MLP neurons of a small language model. Each row is named by its layer, matrix (gate and up: input weights; down: output weights) and neuron, and shows model dimensions 0-159. Each number is 500 + 50 x the weight over its row's rms, rounded and kept within 0 to 999. Numbers have three digits each. A neuron's up and down rows have the sign that makes its largest values positive.
After each neuron's rows, "fires after" lists the tokens most often just before its 100 highest values on Wikipedia text that the model never trained on; "fires in" lists the words (lower case) most often at its 100 highest values on Wikipedia text that the model never trained on.

L6.gate300:514462437550532533623491515446531591471373470426456559419503571453555474417494518449521558555477485503478430551496528479513531493483541562533468572444497554545518503381501534453570472454515517435466575498560462554438517554436514414550625482499498487389535499441501493468496573535519526506569480396489421556501438473477503508520538518462509441393473551436542527526516547502517522579525488556458527575534475534448543548508464550426419479576442493468507460474409483572398460533525605
L6.up300:553475475531433450706488474413568567494436500478510573459456570480517443540438550429520484501510483524440465513443524501473541391520559628467585482482566575518457523480511491550525453491565454510539489468537550497488520450402487476529484541482535512402504380518531474501586494572490416477498491534458497434481483454559574556544508538478501524499566585474401528470482444481481501490465482532549485438533467459494489454586531379545480554406516556479487428572501557503405458578479464
L6.down300:485514428511471529522518448557446431484594507547453508550599535466449456445592537552526476459441514544564529473552444504509433599502484452472430515530452433484557535511548575530354495643585416481393528565406526496447491495535565428484488472482498595530616607565488481550440556469487607452495475432475475535470465568503522513501499494557571504454533523501465477474526522497454541511502523530480533529413597500495448536483546459491523497534520516529530574482461522483632546415459512
fires after: "ch", " app", "ec", "ell", "th", "ir"
fires in: "as", "second", "third", "athletic"

L13.gate263:504474560413508500506569547536531533558542505444472504460402464531409486422513499470527538421491536500441493533442514589491502458494486478594547539507447573546507473551521531455557447522547424591624502556503528609596512540568429411490545583432503534558523522515415488595523478503494525469673466492541420559386449490551503450459582525443585518500485500415467500483433454449525497482560491548552573440475485573475532425499468494486523476546391492510473508465491441467463520485522538
L13.up263:517522517470535477596486599511503523529490435494535477483467511573476550488538488511503599416489593464463662504519472490463462566450494412507539551496443588427492538521552525484466585400522494502412543595464436547565496513519491510531502570511550511501471466502484488473415477417533511446571475483526425441509515521538568481512512521509599488504434514490494462419413447503559621491471410562550547486524516519543534547471508556468414478499600484492400485376510449450605389481511523
L13.down263:475467510476537389486480498465542549606453586466470497438510433475472573518414531498488510481517450571448456475485530529491463418502485537510443428546472516609650471505470503466553449454451532553528493557579441521513510503496439440460546443523415444592474538495534490413486518616504574477472527491630470523388495501508489423614502487581445486424482476397492493465508458519591451471565536448471522470550424529493557504463400470474526471575462449573509544561555551477514474522468437
fires after: " w", " be", " st", " is", " was", " were"
fires in: "not", "well", "been", "also", "still", "made"

L5.gate23:545510577494504456539570537493472523539367496528504514455578527506532507524509390556509572536471491536477570492498564450509511519609433549460454611466568563470460566492630479494543499431420454522458405536421507519475510564465581455567533499519414442435548498491552480499475580467500485515593413540575394505472551592516450449419532523435555526504452549551502499506495514502484454528410531526474474518553461455576491489512459480421527472476418453524593590495488478443426481468472405
L5.up23:515551508535544436456523446481543437432500414464534602477527485454579516414489392604610534500512519496483550582506512552516485460565455581511444583493513535560439547548527490473459494485529520518521490458454478451592573426405490498443477576544438426426519462477525569474476463481522539543512519526497493487501513491492428550476426527441603448437461477490464526510482451499474506521580437575425419422478476404478447637503473418493440507449487533481602475560403527511459512423412504
L5.down23:525524450509486475486503417516464508488452531432548598547559447504519450519581377427484434457510496539452454542600441510528466532439491457614528425446539487501529432535519505502337505478508521517510485400501526510580488506488508422567419583530429442495447548522584540532586501531505409499465463447588515460454483496483515550507405550422503509455531469416472485469459553506586538532588602474496570433476522442461477401505458447546528526482535501427461537494441404547527455504512444
fires after: " w", " rec", "r", " W", "d"
fires in: "work", "works", "record", "worked", "crni"

L6.gate153:505545596540561528498534505486389470577401525504475578467504522580564558533534473593494599531507507578516557482505541457413539410443448486528368677522495473566535492504465500512542532580516501513533493495631459490459540476508495566526499454551460506496532455513505543556512478494436394427464528503398470531465574453567510514464419580470483543551499482518472434458528536512511516423526525524486484537512488515472526493401551458579409535518465505464467497493393563543562490577420529
L6.up153:481444416526541486576507537544460504518479561526530436489527531538575589439560513506472531499579402433461584484555524549496465496572407468520443540492526414445516574529495555531547505482368469419465518512560402496511491476505451438475508532502572404536592503510452467450486494521511470513493567598577444487470441415555563530412560459346568526529483433450432541462444544560534567578461537497527544514516502549538553481500601480502440517494523509549421606553522504537550474483469493
L6.down153:432544516456572517525536518505487394396522592440575409464542506497487423589467421476478618451529491545505545512457505405605436527417505512543454524534457480546441453456465432410511474503583444493472494524441542505447567446470544452505529545389490442514507580511472567456576500482457564522453420468434483500409537552438548510554556497556404485566520619532471518521502496407491544495450455508427497563495494492550535522434526557548493596480516504593481493519513480501558509502495409
fires after: "as", "un", "at", " l", " r", "iv"
fires in: "season", "running", "satellite", "lost", "satellites", "around"

L8.gate238:526507393463484469475554485527535447492508433462478527445488576496473545531472473417553551533490526518511408489567572518479468550473534506492487469480497513518534450560563391491499521511465476545585473511482519335423476490527551507465543532521496476448449508522537503481536513440421456465571643487560543499465559495451489479494539520480461508498561497514490415407540504487407501559493448488403484533579348511404591598487581588552536445583603524486573513562504449438486545519587533
L8.up238:552516406501441476520488431597485453533496521491436553448552537418469612595494539482536563525526568511483494489482522502401491382419506457528461557442500477577510557527548550481485460517459484429507445513540481494458528487459603465495412516522592475379487464537515406473490502464489541563482488493592559527520497460522531458558504476498574494508514498482564415489522498549444528443573434498450519531473438470485505566471438623507518444487545545481507641433375495422394475510408515
L8.down238:516532502531501489506616424498384505523567486460506468348405494484509529516473540492431527522455419510558474405599519509529466468403513503461383471523532484511602457490498437529433534467475507467622530557554514411490527573434502578458551486523521470489400530526488455429551467512375533489470487523499531492489515447594485485441490568491469557539556513464451540485511381449438524528582534517484515546524570449550529528539555467518554566574439527419553464529510546524516436596494506
fires after: " of", "ct", "t", " re", " n"
fires in: "october", "off", "office", "ontario", "officially"

L6.gate118:539475530442465456502531477462505510453524577531572448522514563515474491421540466541384442511464508464464578537463516492543535490569499458492459422497592457407599548530477437547536518511476456497379565457515443374551472508484493457545483425539485478469437493527531459638521482570490499505475374519469448327525389562521415524502517572502430585580562486523524452599465519496526482472565528534560492556534484537532479463571494438550473490411481455494475525551499510419522469504527507
L6.up118:543464564544474350471544489447419370466485477484472405450571522502556529487514465442496449489529543456526496486508474521539510564532556511533443487567499444430555485489442424526555515574518543451455498456447526470433484413496506377571456473540523443550447535509555566548514573456554533491504440498542475451622430506466397548504464409492386495561572506496561551499474568454553567477565551542510542554500487542492448588437552530479512494486433489459466454588461442554567480405518473
L6.down118:512505389490553483556434500411437528491496505413429525520541513520620480386488544540596546512563559503509487555552488552411451531496450483503480433513412441540414458506470547426397518445465554532497551504540487469412530517420594461537562508545413470426496523542619511536483487461473521539528525448527477545524408489503494519396483559557606481462558500457470500487554479496511456535421568464481430450537499455500501502524620567510437419496494513528376424539478468515512440490477541
fires after: "und", "A", "E", "C", "F", "M"
fires in: "under", "ned", "nascar", "uefa", "ncaa"

L11.gate6:318536527471614534485484525462560465457492482462465523516549422533541480542521483525569559605539426521385493367468431565424459497567536543458508500530469519456490534507435493482448626417375468464556524572522462469582458505502520548493553511525538457491557528574423582611496552573488460521482461480458588482567476479593412494549441435443547449478564461475455494515448429558501546498529551525511504468511510540538473549451470492483464516437414524495487492498543497483543513462494482
L11.up6:545594488408521521528467510475521632509438498467437436454579508567540555522500517561600552519540502491522492473534483546473532573555530482465475447440477476436445507530499590479543452576532468585482510526534470423518412506551565460478485425491479466430443533469543465424489500651491498449530568367522493389474505508464527393489437544520504480493467530424569502534415510481469511407451466536482493496394523466469569444446461484455466497456606506462485508533437514421577473564485406
L11.down6:414526501468558511454511567423555532546582475447458450467474469483481501459467545492547498435501525449581494515552506519431486475487467484439583509573468518436573516477593481520534472559518496559500463501597478519537450510477592489425535517434509433509500428478547456424321516539509458389533492541462513538408477479565503492369504415524516423521430466483525499515601520452448515427572564498512518551460431426441439486628588478561563515526493477509552510521546470506451546446511402
fires after: "o", " o", " b", " he", " O"
fires in: "football", "out", "footballer", "back", "backing"

L11.gate59:398499436470472496573535419509527472615472528537562467552450513578560407452470442546498421480477496581498461402497482526522468512571461509493518504474500505491463532446587518533548470557492521448443556580480445448499600496518395437495516392550475571436485520487476572463483518407501503450483424591415418429426469511489406541611482497578508483470393440537538496462592473474526511556546416484531460518418465576535552445526532442477450534528516539483448507454534438475498507472428449
L11.up59:463508457519504501406529421565576503579511521502418568442553519562512485438526534541348517534504613552531495382486570579501493518483519412420446538533388520486384528491543516527552461574501516520439424519452435530455510501414488529483489449530524498530575520572568539563494463521406485499498487584517458584549559469531477491497518447483490505395537527492398540479500550518562426558576520494436462472493539544495511437561481572490575554498459536480548541508549401494485490418419510
L11.down59:539466471570532469446520525553587562514550501479497490523487538461436393516529466418437541501584537486464609512581535471511479491517607505604569558477473544523555501554469547494517533503591509610625502537461503512477501478532464443455504610509536564520571541519532508527507477494474587589564483486520460509651508532554579502533525499576530464492516586466445507563584439544529600477564404515414443508509484571427483533477540477549472538522495515527447466555587564492553442560487442
fires after: " o", " m", "ak", " on", " th", "e"
fires in: "made", "over", "making", "only", "than", "make"

L12.gate279:560507492634464469527484482489428494467522415426462500483518492555571509573432456509572440495563498555505510540516512488457451514424558474506639445625551380493410538507456565540496522460466533488457415528437459579497531573502454418518506487508519520508495550510418543550539493460598423471477595532482465491538535529483515494572486476535494592475542437580525548458559529489534455546496516619536445478539444556432519537419479503481601395505586566430555451534528495494556500517499562
L12.up279:520552499582537373508554492552447520476572467515519535536529449433515485522544581484482596543446518524467562501471527459430454479514481558505490421462548398466451521698490537524532579433566510467457485437525461521484526528539472442559452589476447459565482617451420456566451396477467521499499587459505569540439506494559618525563509520465457599495512485515511494454486482510535588548519490577527453539429565468471437537474469514481577551405520510519458494450540490435488499479581511
L12.down279:478602481561503487475493520572506590452550451494440518496466555480452532516485483485583463428487482595545510534461484546394495422497540507567525502482423425427481475536567510587459472515433486382405493479438465585468482507526467442432445438478373594426485446525526487545400490491537488478512472464546554543548430426475508538538524396604396451450495559569499457432450455369530503557451515516503546505484499488478511557501465463516499486481458590409508468490525584534491487475429553
fires after: " Un", "er", " P", " p", "p", "ec"
fires in: "united", "germany", "german", "spanish", "czech"

L12.gate50:535498535466467505564469475588429544541427481427540478487565638530442425518447479425450487424585494502478529534532500516587493508525562432520570483461461549563513450462544520537573469509535596576535428509460564482542514465493465446552468475553511455445576558512449453503467548484545558521578515511453429516540467561500381533493528536535583501558559397411455443615530564522484537471498429551527377478432582505524571462490569472435552503472413475483559477486521475445518443568508453
L12.up50:407479521509420448562466390474485481559479443503502387501509465522533542503453529529481519496544420473498520465553514531484487516539565480479524547514524510452421469414525499430492565385440477524511515522476436516503506434523478498459548493460522527531431486639446461497508528451470502576464484532460519394461400422421412435467502508436488461451493509480483455382504549522521513511508595606431461563441428444460567558425550434441512454462521570482439532553519347535437426544472552
L12.down50:493485446429414517570467531482470509416538483523532552523514556469521543518486483543519469413475451484465486567392580482506522493442404527455474641561478440519415573485490537529481514569487422445413453541463477480474528497544425448425507468543432467454504586484513494403457494528569466539587456537520420470445503545466380518605524517497509457462529495449467483601434547525520493500511450576486512515501597549517536473512609486381558468562436432495462438490581422540495421515543506
fires after: " l", "ed", "id", "t", "b"
fires in: "later", "succeeded", "decided", "first", "described", "despite"

L9.gate228:463540574415548469528539457533524435489468476518500463504484435533455545451538428577525528572477484439466554458517413453437577502453494483599461506551487477473448583544434550494442551617467600445496554428440490485564484444516472479469552498503534512493495550458521584455466584544459460500587581453477477494529484462512504338425546574553422539534502564497415475423514440551495433527444444506447447471460480478527504426481654515500497511501507548451539520482468506511411417393472467
L9.up228:469475456391542540531458439529507468464534450448514543487456420517542491416537524482531546560480397515388519507408500416452534563544490464585503429487593502453452512538389552483562470518540560435541519508407485499517524453605559547482585462550485385499450515572436511532520529596406462496434523483506508503445451480533519545415569459478445501552509599539448487489423452478501440460505569501438529477544474500504537438540554505503491472501473542518441480418562502583558534349514537
L9.down228:437507560504541523514474526468539494482385463558522491473504482480495523525501549500547464414516528495459505379481532472541467487491597467447623548636409409511411492459532478488500575469542537478489523549464361479509593512495465401502442566513482581580561549472500489520385487459494429496515482489559480449505512425551472452543553471488536547552464505458533449490537595423462519580534551528441488353412612536502444560603498480513570551499510501524521516525459516462485461524536495
fires after: "u", " s", " S", "ur", " o"
fires in: "such", "school", "schools", "operation"

L4.gate49:520366486496550500563432478539450498511474499545510583510438552460546530536474539485483544478503449569500526456435531481595539565509430462507447450519537454507501602528468597572440460487538472498554417599576571506530502545581582477449562431484543532472549592430496507453573549581511391424636546458487498552499475461543496469581417566514504584514505491508359471498512503516498491513431444520576559517544444435505469430470504476415515434445543529512465479485400485530542461499493492
L4.up49:500475513580519484598470618483581462609436516485502468502484538516511434543525468420420522483501436632476479459532457408571583494502509482492508541502463376518524509547502519591521443481474493523490539553552436524496508509523483525486629487447575452516500510511421431447530530557491440511477482477622509531495526433461490453613529521509555571471509530521507431426445477558496423587544507541533481567505545488607539461606538490549514400503534497464542548626526512589449487537536471
L4.down49:453493601426507549474509507479458540474488491549550441509572402432447492504500461553516503470403491444490508506479577522470492453492457493530508433570426589548449514523459511437527564450414565486437521480486546516488464509493527464615421418572385474462524446501582602529523511434539536583406558541446468448539430572548605563448475492501396472495510468494570527548427598555500532556497445483492504491437451506452471479385547453521505511481458546608468460460472477476516436437417528
fires after: "ain", "all", "ed", "m", "ol", "ation"
fires in: "with", "against", "called"